{
  "num_attention_heads": 10,
  "head_dim": 32,
  "norm_eps": 1e-05,
  "qk_norm": true,
  "bias": "none",
  "extras": ["capped logits"],
  "init_std_o": 0.00491,
  "init_std_down": 0.00304,
  "optimizer": "muon",
  "decay_shape": "linear",
  "final_lr_fraction": 0.0,
  "max_seq_len": 512,
  "train_tokens": 491000000,
  "max_steps": 9621
}
MLP neurons of a small language model. Each row is named by its layer, matrix (gate and up: input weights) and neuron, and shows model dimensions 160-319. Each number is 500 + 40 x the weight over its row's rms, rounded and kept within 0 to 999. Numbers have three digits each. A neuron's up and down rows have the sign that makes its largest values positive.
A block is one neuron, or neurons of one layer that tend to fire together. Before each block is what it responds to, as a language model described it from the Wikipedia text at the highest values.

Start of a name's second word. First subword of the next word in foreign personal names, product names or Latin terms, e.g. Razija Mu-, Maciej Głady, Antonin Sc-; also LaTeX braces after commands.
L7.gate508:499510442457491496529553487491460444517445515542510497469504515469464497457489512463484582467456510409476460540529452526578554419487544409505444533522529534452513511488484508541436468475524514544480459462422506533447471525519446512437546474515559463582467530489480482569511481506517558482516496477537522491441507399462493410543537499503483473535449568510516521483469495553565568559520502439425374507489438517455475480478460475491420476535547478545504530457530562498541498543549419
L7.up508:493502510525474387485523440458539471495498475506516489512478517484519516431489519493477569483476488452467508555487529496525585546466471492494508448493485557462530472519545382501502516480477512567497515509495468550491429587486505467520553550487517487540534488465502535510546434429520526523468473509531500510465465417548506455523523510533516467501476521481556424496538509452446534504512452465451501452464467524426514478554524524478483547610484501546517535459479520554517514506514543

Place-name head nouns. Generic head nouns closing a proper place or institution name, right after the name, such as Castle, County, Street, University, River.
L7.gate389:558476493485478449549512527475430482481446545480478453486599604518478571511499467578475565521525529441543455457452468476522514573436494460576467528461526474485437461499521478572461494528439457477407509413416605495473398554504573467501515420513403472495471523503511584510541485556569524462546466567497528495540521457446515532515470443542537472516517416448472526490470520599495431510520524468532437485452505458549581498413485511491499511588480523502495511395528561519568496498492492
L7.up389:522531461451440393548462433463524503593478586498528499438556504489415538473426508484546478503480435520477489494554532496429494504482485486541540480473499459478469563506539522513471518534477494499450517450493588535527447550521486437454494486488430494440484519537468501502535490524494483471613508547538506533542506462463515487501419536484523475525486447536489489494455459520509457466475442506443441532403533402482499516468560452479451508488459530527425532506455535524494471562494517

Second-word name starts. First subword piece opening the second word of a multiword proper name, such as McKe(e), Si(bylla), Cre(ed), Y(ards).
L4.gate232:537486434553491426471517457463475482439553467453477438541453515474552539505454516532591521478519509547449467545529522512416517497490564433600447512488435478460544461536453474452513493415514486469492531507517507495468521508515515447538511497499510537563563479514479538455540480436486487493482548474568490534475500444478459487492542524520523488505514454485443551546525514512517594420518478538425504566506521481440477440497506471507482515514545465567484532474590440516481530574539523
L4.up232:565544516529499547559476441466519422556435475476467444448480510493521425494411469537499396484505493517543463525480484470426502526561514528480524474509431517541507492487509527538530451475489519479450481508476575466463460475525525420473480577406567494494492484524481432519530501509540465445406498482537399427531472530496555480517458558553419478502562473539481545563559540486461507526463512454530484480537551489450514426565518449532547523508502495445537476526469465464450529524424505
L4.gate264:533531411580487452484536478452542489514526473444501542514553581470536489599498526485413512462410486498505461493491506512525473562503548555519544487445496481544498488469460522449520464552529558549526517517500427523562519389568547397467558496444463495488516526545537425501504450504535469545564481507535500495539507452425483413508413542478451513450459536481524433551491533474592479557524528464493511481539443502544507520393506512517521558501523531521492499439432476537497507501498479
L4.up264:483512444468509451507528514474516487497484520489479443502495465487509477466546484476373483478486510578399567536459547479518521497483533515470458538500462523443473419480418419528529467486422562516519521501508502554518562476490452525571572485465516471491484460426517494505480532554510451489515507512570500455466463395464465483429394491496441520523507415560547471513509520495504401559494515466521447465501499464579444526486478456469445515511473509467472457568537513547511532563542418
L4.gate389:441507428535539446470425526491486480408489565482447498509496529497565520500493510468516474518472456540491493530526495557571561508502496544543500509477468438381502558466474486542522502447493522523540474543492553561539459534459475491438518497568559466474532496536479509539505512513537554506503513415539461458510546541506441472464515474476453519484453421488455539604506494540488488493546604464492427496470543558516502447478510503507533514465466526550486499511517547466505526434569460
L4.up389:410551491544527534479422538514500462540548437463509501462558511548482533400473528524493533464445504521551527429563562547465548571522498479491551479482408530467425497428541565475500499557463538554523523537517446458520458532555526606489481462486595559523528486440471562551434556512492532465503442434504508473478489595464503486520456496531488555480445464496481525415473500522564491500500447472438540521479475513545436497453498525502562511462434480507471452530472489547493516431499454
L4.gate567:547534427526491465506450488489436474527434548530549527512515555499545482437459550463419461492521470497462507445474460509519531495499495467544482459513448514488525549433490523445472485553502484501551552425457430570399510499535496566477548480420523582503527565516452519477492527465536452572554524479489471433494527506488509470504493492523476595460481431492485484490506502464482511543499525514532540500526528492505467580456555464528428588501456584538509473527521528511492484551557483
L4.up567:445507442482493435505555532524532487513511438533444551461518505526476516477417494503536586420522540509527543530523468529534498480475511483449556585426530453510470454515509496486477540483484460566476519519476510490525535454531497546494479464474523516500472488442595522456510522459534539546442548488543479456509494493546514449520583543488471520541496528470543536523447453508455438638512483481496535497516490507554493542513523489499423550519511540548447497503449475474505502504527520
L4.gate610:547519546526516504514454525551502438474382534505539448555515456520515508515495461400394588541522474489531496512476474485425457484512452494476546550535509473437508496530458533568527537509455501481503499536534478525463496446480501512556493548518469554536468547527478502498498477525537462448522510543454545534497514507455514483573557452502558447500590454534482457464425510458497478491557481470501469535504561496457550530462446497528482480473493521461499545481480511532500503500468411
L4.up610:546507434459520512486491521536501466500457568558446525477486502520553535428483499533478458507530494471547517472511414483509533529539430502504469466453393488520464474539502486579488575508544612523440514497526480493514517449499522523487555533471538505466405508492510521506477529521553423492518461531453540459486488505493504469526480479517525533536518492499492494491490569541486584473472492539507502555510476432515541465492441456516421502586460537513516504411441516528494478493482505
L4.gate647:495579488519432472545449449518494438485434526546530484480546438561478536564466578472459472510538543558475443479544529548484497508474446568431571581447455477544510468538487374559528478533521513534582544486492511484419567513433534539450505514467486544550457524504501554571504500552467515464512485412533514514512461394456532480521445540477438498530515458500445548536481466508453502473554515464515541467496475527496460470560554528437522568512462534553569480466464444545490466468554513
L4.up647:486569423456521514458494513513553527529515491510451459531443511490513533530378404436488543382488472487520498541460509542516528548520554555462431495496487531458438465516445594523484491551492540544523534494516448549550523500508478396457504464526552545498442462442461601505523499608465492546461510542552451438478532561490456431544523509478505495500509500518445531475481440498547470527544504527476533461546530469460468552449472501508530532491451492505450491527472460541492487544465452
L4.gate669:501469462501434485472520493494516513469573460617490478461502553478593509514380496412488485460505497477562541506509470461510468509499538462485488487530544535444547497525444483493503444521502480553451476511490523512467500545481492545518549490474416527415495508472484573478418425565530413491454553530493420505485490423539526432528459479502431513488424558518555435485462480491481515486432502532537497522521537429477507512559475515526571505500444514434501499484523502485473533457512455
L4.up669:567543546585456512496511479466476520438530456575474474478449541494545498510431535502551589432503448529480515489510529420470475548505566463443511539536503554498561494475490454492468507522524455479449472479516475492478542517450469556517532450462404492492470454495473528535452443506557526466508533467525471604518516435514497496577472501550465535491545517570486448521473470512504527500506482447542549489531573422500462468530498452505508482553500543393520511536470518549416514494441566
L4.gate683:499617436534422509510508536479542467465477531561478546457496525445453480532534529448546516425519449428457504459515579506542524483473450489540551512484505557451450485424448499551473554477527532504492533509487503492506454498486476497502480503458502523486431567437449479489491535508511511586514463527509547495509542474489488476453462501470590485514475585531440506456472533469467434525533529567582467494507504460477481458504485454536481506488518520511457539529508525533451565478491513
L4.up683:480454419551516535441514527513445481488477513501557475544529450442505502457445492461533520424483537432604488461603514522460560495487432505497484474582485462456485518509497444449515476471507523483525492521460494452459514577568554491499465500489558491511536504462449584467466535490447571473554434564537465489483412455478505472469455492538414497519477518531548505471548564512454522508435497518422546495563535489439509562457468491505545496512460496473535458507433490609518454546513494

Start of proper names. First token of a proper name, usually a person's first name or surname prefix, in credits, tables and discographies, such as Isaac, McG, Sony, Pop.
L2.gate256:539563464501545527499518568476492542467477500476422517527535477476519474599477510421540546464496425480479413456505475448558546513528465444488494442321513454518448470503494529493522501444481469521546465479568387513480520491571483459535471501501460550458552449470499493530493500464424499564511443522465532466531536459546478536444495562470415500489489547489473528519506459475450531541463493480530474501615517481521501521407500422530519446494510479521501538544442556482541503554490529
L2.up256:512557489488530512541555564452488525476527507484405524511543482512500486602494481427533552505484419444542403450515445467573560524518460439513550436392474459557465493522481551498516502428427489505521503481580432537489524483545466488516448531441453543461545429498455515511564455483466517541546416522431537522505548479531515516452482532498438473481505560488497555507514494491424528555484433494502476482631543488462504457419504456512537456500538464505500538451473555504537488573469504
L2.gate334:491531469453538535479510477503449539573502465501505451463489506535516487474585487575625462525516522515416543533503531510568526540482542482530520454556484537469535570521491465509492530491503484523482485459518445504487489503532458467510483516506468574485531482510520562486463439417558499482437460460485462458431516434503485482412513504547462519512459469426447545490479511470467485480486416555469526547561600534455495401477485458489559523494485535469496525533411501520451506476432487
L2.up334:514490497472536500490499506520475516536488511479489468427514513533485465509578479560589453544530535502431503562514533535541497554511515481535537487553488495450535560499436498494494495458507493528525465467537452481467482467466432445545503506472462564508562489486513583469454499435522477526447455464467497494441501423466513468393490458566470527538487457472473536487465490489456486558510422560511481578561597511438470428475490447525498486509483545474538539549405502499487522507465499
L2.gate383:497426526488507476582479537515524498516528484524456542556504504560440471523608549564462456515519458477461404510539473497418504514541483526499476433552548474481507482573525538540491493522520554539524569512574474577469436466515505580559410480507453484466579495545511491498511562475457479586544554538511514390484572513444471501422554600488477474449472464542538458483471478539534546447474492532522487481509465515510509455498471502488497497484545458521541491497524494496571505525429520
L2.up383:534434490438453487569498522459480479545453525517494525515518510501474542535543453439480443545488480447459379466530561470475564567538505512464457383494569511486472464549515476545523486542556460523529564523534518509447451534514528536512529438527429524490492511459574503475477543450469472554488578507470550447468531534507495558455561598527424480485455476540586524524565509488462500418467537447477513502510499538508482445491441476469497490545510537536531506490528440522538460508409565
L2.gate438:507430452497558473463551508484577509488534437569448498491476530474549486536482517505498527555435490558512567444521453471472453587468433511478469554400549488529484505480517535505489503397439526488534487465476484399455419508560465524442511486527563469540579476482529523517471592498494479484478481499475512463541510570579480506549584556521431475492503554452557541595416562499517526474535501500585532453537510485452463441450471538503533579544474519465447476492432503524529485492472494
L2.up438:521453467490540462450530517512546525509516435558467494484471537484538468520459497481492483534452476569486552450507467443486501565473447505471419516423510496539497475485543561491510527407422504475475489466464500415462434507535499496436519429517541492503556504506529536497486577489506458482471470531443519435555505594529491522547567543540414496500551557410507559585429568478499563455569539482573532479487472524484461482459494506518556590551451556504472458521482507518530504499519503
L2.gate439:490590497496490499516463602535470454495521530426483498502518441553541513467348490512542543474522484515535489465518500424474482503527443535499463423478505505452446450462519517546514459506516513495486483479445445481496505517478507502526598522484470544451571471530525480493457474515514479528494548497457476455484483570466479540555490448418452465450505524434525522404490488462494482467534489462468511524537483447462485540526503468496480437412471464515489550443548505437461485516612483
L2.up439:457505560432520460468516556521521490428506514506477488493427440544493466439490503571528508501511507475443505549534494564489492567491493552567415421498550536484470518488495505393442435481522573508536494505498538499492524480454426510531461449526548548530535471498515529482473491444515491500535496464412541426525482605467509566479559488522479496481518486562445443422479434442473491448560470522521508492500505494517466504506475536534459453513472526470454547517480496529512525510467482
L2.gate476:514517406533494469493477450522449522553488508511473448515532528545559530501560550523409556513462499524544500519561525561543520564475475504498463547523449527507507555526586493483527516518528457552473453477553514438472519421489493562534507567522508476543534516517486464556554562431535489468535457412471465528486393552435441483479449522457533562447477444500508493499514468460513523514519486461455519491534500476484514552530511532499503526494529519512438478490465483513555622563486487
L2.up476:501512409545488576488447460564509482490514455506480451447451529494525494526527542568469561488591499538472533531548482482467535561543529477460444484478445498521507558443482438501506460531506429507528462465543535497471503460521535549527506534529553521582514502496551487572562511422535455430474460433510440453476465506472436461473511448542552542480501449542502556457542489439506515537530546498458539476492505494526500520487580543436465460477520477416559453557497460444559596566495433
L2.gate509:536534548550498462522491527527507536478478518509512457451525548473506490465567509533521471509498508543540493577514531603429506584468486518586546479539481525515503538460530462422476494496559535446461513478477497541497456539470517501516544459466506471542517492458524426515482542466544466492507451578569517521545501485582500564476488596458543535529503523545490499618573498517546505468501498515514409529567506507420489513430540421460548479476417522508530517448469476494482512538597494
L2.up509:558560547570507490536486521541482559481452506544506452458550503461487487458553527528516517492490478555508455563538508596408489538518454529605552508547497562525461529490547490444451459520525540440472530496499560564463439532488505510566519464495499483567585522534545435518458503502550444425500451603528483505520520464585495550490477619522511527487494528501504498586548496532530493498511524517476395539561490557412506529420570445463532517469480498519531504471511498502486530541591485
L2.gate741:463552497513584518533446543478445476548529445478500449515468561563463506482498524582521436551507547421482447512482476524464536541472465483546427371489524470433446492567492521516570454552528537539545553420517487492498439547488498507508620517511521499504514485518521486591494490522454467485467532490492466529477478515492496528502541478506519501483521505517497581520430473506502467455511557485546564553484494501517489437462467467407498594464534458528530425519435493521462476510425527
L2.up741:467508497509558486544431550491467447567518402499489455469438535571474512471419522532484423554522576460451426481505478539453519535479475475573414451499526491421503500566484537527585525517504536504546540432535546498525443523500523536497559494503525490489568489493476511561503520478457454492470489516474463523444460511473532524523527481492508508482491501537501537507434505505477449498523548498534512561501491471508470436477474466413506544482550451505555436586450536487483456493436531

Capitalized word-initial fragments. Short capitalized first pieces of a split word, usually names or places, such as Sc in Scalia/Scranton, Pa, Ka, Ro, Mad.
L2.gate67:471518436501560443507533463524412536482494443471524503542485458571498520474548498590498495488486545498484546527530522568494498494458532434513498577507487519521497550451486520508452487464460528484520494522533468482534518495470494489454442525561574491487521513517509459550506521467510510454457444442625530510595522537479513503503456474510482459475530544476553534593504498501478531535493462557551514555542554440544438500513556493485474445530542605460473496579471517469526438540467475
L2.up67:489530464548563452526517469514484510461490483457477567526485475538513485439583522534524533507506559538499507523480486561495512516511492451545531559500509497493529513502504484592449475475451532523517534528511552485519547513412493533484415507548574476517481521542489489539463524484514492474428463417611582479548487491486513455541469478509517464453544550492586563591547512520486541581470437569525460530487551453544483480498527477464447496522524564456487495562472469514555437509468506
L2.gate106:513515521502549440555532522543541469493500476461546528500496465516507492490466487434467500521460489419543504401503473485485523480483484507559545561624419438455551533490471540489509499469520465562474574533543402501459506447542479492523574504532676504427500523506488484512387458510492458449449502512551486455514543461543468560539456464456602471512471528502475518456495574515487411559482590510546504511568469489449518520480514489490507476516483512559509505487512504504457511513429496
L2.up106:535497529503536464571510527544523480513537475457513505484477479518480480492466532473490481532472500455556549393498453475495508511466488490517531542651453421447569579462460505521495503439551459543484530514534373468483463465511487471538575508530662515404514521483488468505404462501456455483455475485529489496528559417486478529570516422447599482498440516528462495452496551488466446575492569512553550493532495468408513511496538500442476492525467542623520522484503509512456503522451478
L2.gate296:491588518516435411483543530470531496490487538452447424488527467519480463528448500528535532457527505505476472536549507541496532485497543492512537527483452466453577447475467497523487514503424486496475462517520440547477419525501563448549497540551493484484493588542533580491522496530469496518559479517574523460487569536520503457481552548534501549436529545548506538482448491493544509528474449507456410508499572458486511441498474569475573495514537499468505526443549577510498525491457474
L2.up296:535520428559476536561494454536490479505467539413553499474588514532478533510515518617540439554527468468453454502563548613517454518570535569452528484503508405514485420520495497558546475507468510559495494530486529445554477512508546492550465498552517394453442499524489473526476476468540471531497519517466504501476465472537510450596482442577457488469442468502500505519530478547484497496516566494473543533438488483560497494523513500474502484523529511547540474471526422455484494519454453
L2.gate297:516536516523493498516514525461485467465535516516539549460501526528485556481534443449514484504471419472484496552490513535459537490532444483478512556433503479464475513498531494612427424511490504525526535439482398473497464491473537545428568517490465539477534457485511427511538544491549492489451445512454498421517490509517493479436513505578451513535473512512577568593525499505497512522483521540558571443517563481552512522472541530444500497496530469567524456454465522529525495536544465
L2.up297:508524482542480484530498526493490498387536537505545529460454453537456535542576494452505484528465431444541486544489537493517514490494460481456471542385526458474433478470528453605494416455486510525476495458484457444503472428459525529392566519524525523444439448475497453495534501507501460483469436497466490418495497483524485447543504554543440493517494504496631509547501511494472539577516537518561531445495525460571542541534507510466511476516519504552468469512513505546538510540543489
L2.gate542:449491487474453551486543525481523527505522458450516478519521438446464513453574512420531502478498446462511480494446553500471492485498491506468489528506484450462482498488515448578517440491429500436548469549533417486481554523485482536487475513482491496499478531415541460511501543537448504438433495497554495544539453471487558514497456509554499450485513530535469425545500607455471500499558455517485488495513572501465542559441446517480490481538507448476493471438523510433551491587533526
L2.up542:495507484486481482495525489511474535454502467487491502479477367460471467515542507431492534530529492557507486475522586475450487467536502499563508530487526514459466488488506464559480444502464525508514419453505500545497586488509473494481494496531550448484493515503539531514502556513489506478543507475553404466483431498531485494486469505560528444480529529523418503495496556477463496544497463568430413477497573535487524602457493531513527495548503442482485504527477462477529519552528460
L2.gate560:539525538510476537476454499510538460599465516557506448469477451541483455464559501558484597559461543450530465519456480497504491544530486570494476454514465556492524477419523573538541526538507445504538506501490436473533390492470432484528450479486539510497475543481497497527496453574516463410503498549478518474541533520472500571522482567568515610580488562540532471451558476519444485530542486465521500503509541533541494496620491578576540453522480523539475416506495553476523468434471484
L2.up560:539484597511480455480474500522503483477496508493455478445501606529574508490410511465461550587468562514484476492498533445591484521395451536454505521538497587432577506450507568463538468454427473507472530528471474494495511453515561511424507489493527534522575519508513509431529542478410455490435546526482503555485429589445461488519474469527494538432535516463573544496465561542494472473497458412540464511488505486447477485520442499503434505487535527540544551468485501420571489495460516
L2.gate746:516525446544547584476459458513446498531524536497564496505491503463539549465476542465503384491451507547515487501501539570553544444502499498531556478449479523451505595562500474472478480479484455492465509475474483504473458488463551486477535462538534418540560492517510511544503547480446508461481493474522500516555497473513471495517489585469436461448476482539492511619513489524521479482508455486469468488495515521433462486546555496435552520465447502532506452523529463440529523517580519
L2.up746:491526458547519599481481478520467499495516544520559482505467512443538537453493517450487396457434528543530508504508529604548537446515478498509523503450467545468503587564527491495479475490477461493483514485464471499462454481439530492510542470539544406532589479497498514529512561467441485472474509452532469493533523500480464486500506580490460444459477470525520500591522507505537516509525455484468456511466520516431450491553542497437575517445428503512526467528533461442518520522580496
L2.gate811:508550504540446492512473482533497462472483518545479527466508557479516538561467483565385567515504403419546476540555553586494486448519585518483520496485453519435477507526463465512459461498526536495480534460478549518526482514441490535556483468543572539543491515539479498495505596552438467423455551525609480487472488486443439489502499495479523576425513485476446498528425503466461528493503458474476512472453439530552442479529504538472506510513532473561531559482538506489491535498503476
L2.up811:530537521566498492502479424542516451473439513514472523503461518500510534521472469477374563529507448397571479487558538507571448488541531514475455472476444534434462505500535457467491462511535492478485500455505605484483488473505459534565506474514546554606520489563450485550478609542432445437435537516558523471481479542503465519517508542549448484461560463462471549514485482497466552504502488508513521463438444564559467502576449491484504497530502534535515473487480488510532514497494537

Inner words of proper names. Capitalized common words inside multi-word names of institutions, places, companies or song titles, such as County, Health, Good, Finance, Metro.
L4.gate53:475541496470496495530413521509569491474482532465466478469503467516543517466392520569622466479521539532487485493427507441544495504530462530511457449497480502497451532531528507486426593469549525529603437459499481489480526473461482511536499483503480516548496530487543514493456493498503393596443482534496460486531530459528517526498520547517664460481522473473549542443530493475526544503480515489457511478415441519510421481437472501478556477506472442563504495463503539480502412519565412
L4.up53:487494440496440452470499549494513489487522492467483521479453521488512614528543510454479404489603505393481502486496512454491461527481457453512487493508423571494467537442497593444495530573542479502504543443541568566468498511504507419506483510474537486413455518444511539464510477554540477544508426512492445492538511488482533466445561499531423473573493480462492533477539479522562524571517522519455502486441443411524486434451515576458527521483531426521427524453457477502444475500534480
L4.gate226:491459539514545434539454477416514519519511493537469504452544571539535547517517500470463431523507449484532472453509504484523418490461461471502521453535498473468501543488502466550518548533539554516583476452486419513547546485452465503465445513533441523492454477479582472483497523498489459533504507558468423545488530493481448516426527495567465511539500510505534526494553529476567513510493493429493480489465395517595487469438465544449448453444575492538477520463525500564530460532539433
L4.up226:510485528486492514500461529486505557551490540547435513457490507418505427412542583481515464523544549468538457497529441504490517519497461479468529499522481493487491535546477467547523518493552490562497449539458491577539482494540449496455556404488472489475486569511472474485486487491468514573513511503538539456524498516439498502502560454499452524465469570515564498473510462503499443514508430476506501464539482477505461559484515478509542461480503485534476598440483485546495410558538458
L4.gate467:504509522507486500482525459490560527498442485566496513510434490483512490437521534469509559506457602429493514494476520500537507475523488528551479466347514453542513496443450447537519482503460565452538482474520492513463488543463517530600561456531424567557489479486463545454501522490503503570493497510495539502467483538474493583527493530453488542527487518512423457527513506441490530491518456458498508458499479542484458512523488504543500546566515501527514538531549500459458478474463478
L4.up467:471469500488494517501588530498491419495477547511356479485517501562509473504413517528556550486440610532532490456462449494481454542429513503464466482540471503523500462542488506501559491513513529579517513492494493551443474522495479464595460520486419527445501513517522493536413462496502547518536490553414573510506507510474513506504498542462528562424545449439499566552454483477480543477454554436533472496484564453590517495484456466573521514488518467458500523421523538524497513495425560
L4.gate552:455479511536554440528471492541556465481500551470495497551511489486507484465499469538503534495452551510470526528467505551501410528437506458522532508489524426507546541467494445503498518502481583482509455466526544515566456539370556461517558533477428483526538443510507428513501509496551430513499422442490483486496419554467511508483508500493624486540497464469532462434537511509542490540478537517541507476474527476530537422534510481511468510522480530512557539455438535559494487499524510
L4.up552:490542567493530456559483499464483445488481532474523434500451424567597512445548411531551473433508524425532559541521476514544447445474485469491515484592540473415506440474521518492533440459442570494482470527494527529513510542483567483484511462485507494491553493544496452500452425512506527510474559572481470537451525429499449539462583533485514524590511490516474486447559481532514470535537462569482469549502471501471514591489485494460478472472521540523510519498481571481439514519496478
L4.gate627:519477474497508509531569537529495495402545480467500433536476555485554506445443524530473542525446513481525479567480488511469477565460533505507454472509499423484496564522497493517427527527511549524472528445530520536421480488541504478466526482531416549494511493428418556466508512549470495469487536484488500555496490450453568480408615520488555538593531490539454503471469532476468518477515511529512557528508489503508505510468489468521391510461522498457481444501447486469493471492530428
L4.up627:496523491498509445492446524555492485451499533393463408491479594545440513487443578459538490490534521551434479463523498484501520552520505522495472526486528543511467499532542460547561484582516504503449495563506462430529499490539473491447485494526425527532584539480539519498525502495493520499569410503478498568507448475471445512398462450492499513566425483484451443507525547528522504505542461478451518488457512504444526554488513456519477492448551554581409512463465462496417527521556496
L4.gate636:430543497520518463502463465551482447515486531484536516496503484528517502408411558474467483523497562425457468434548482442531475520475415472446492482523487507467480498530551492406571480509529528490517493545492547553409487507536505519488526469490466466508501523476503485452504494562525523467510460440518505478503495493455528522506521434504544549514518446482516487543521495527434478494473486549489514498506467425480496509463489471546609451446513542485532579546449535486469495541406535
L4.up636:491507461477451542515482514594501519490509509567512455453532539547517512471499443523556495513577522522498548494501507412510485534525389514500505465500512427459534599485520494423602562568485567429538423558565505464459519524499489483511462500542522605497524551540521480450419479449507502547548530460463534472497522439507504464500463435447528478524496501484552536464495473395486532537491545526454522474502488545518474506585540493551514521520434485371521477494547488555554468519522530
L4.gate662:471499451453517448503520496517515519464401514525498503544508548497380531510448480499428544535553483469511507558438479549465468492464505437430459484483526531454421487499461545511458496537548496497465539492457497492498440607453437438623428518529483491499535575519493478498499458488497463540495489546455479498542450492517454525487477500505450569510572453515481444495514511500521502498526559477479467488458513518461465528533487521508455493477488535516508499488491517508564512484460583
L4.up662:529492492458513469461565522508469480485452473531527458529524468469460554446495575496508451567498534532529494480559407478471476489476506511539481566510494467505480436444417435508475477557469536510506486506499475456469615540582513426494459483459507577503488535571521504542509425487540460424542467482519476497481524410492482466444449469486524519575510491514580448489571504497550456491511453489514478513458562510461503543502485455510493515518493506462467498532462523449495530491544457
L4.gate749:478493532482539530539515567531488427502370489540504481471498495452489553443464428468434588458447446486542455431508571450495508541486462528453442566557548556545442484448479488519551518529515455452565484443504525576489460483479484529470507468548531493537542506518562445556444508566490511504478485514541503469481495489461497471531569550485480473527506528480483456533452522493564423490481547496527497506546480499512516455442437464492536451503485478504533480510484529454412556467471484
L4.up749:524467625534538525513436469496564487496502535492413464519489511580543516583477461512564467500496556578473515525524511430458394519398490475561418456416474480524554520519426502497499476554486510467516526468496543529504494473522588449480417483446450544488559516537426548575467511533502478486543430538531510486448450497540489558548518464507488526495458523452447564528465463551542557465535468480493547486491551463470514519525565501515541529536390452464501517460535520528475478456505474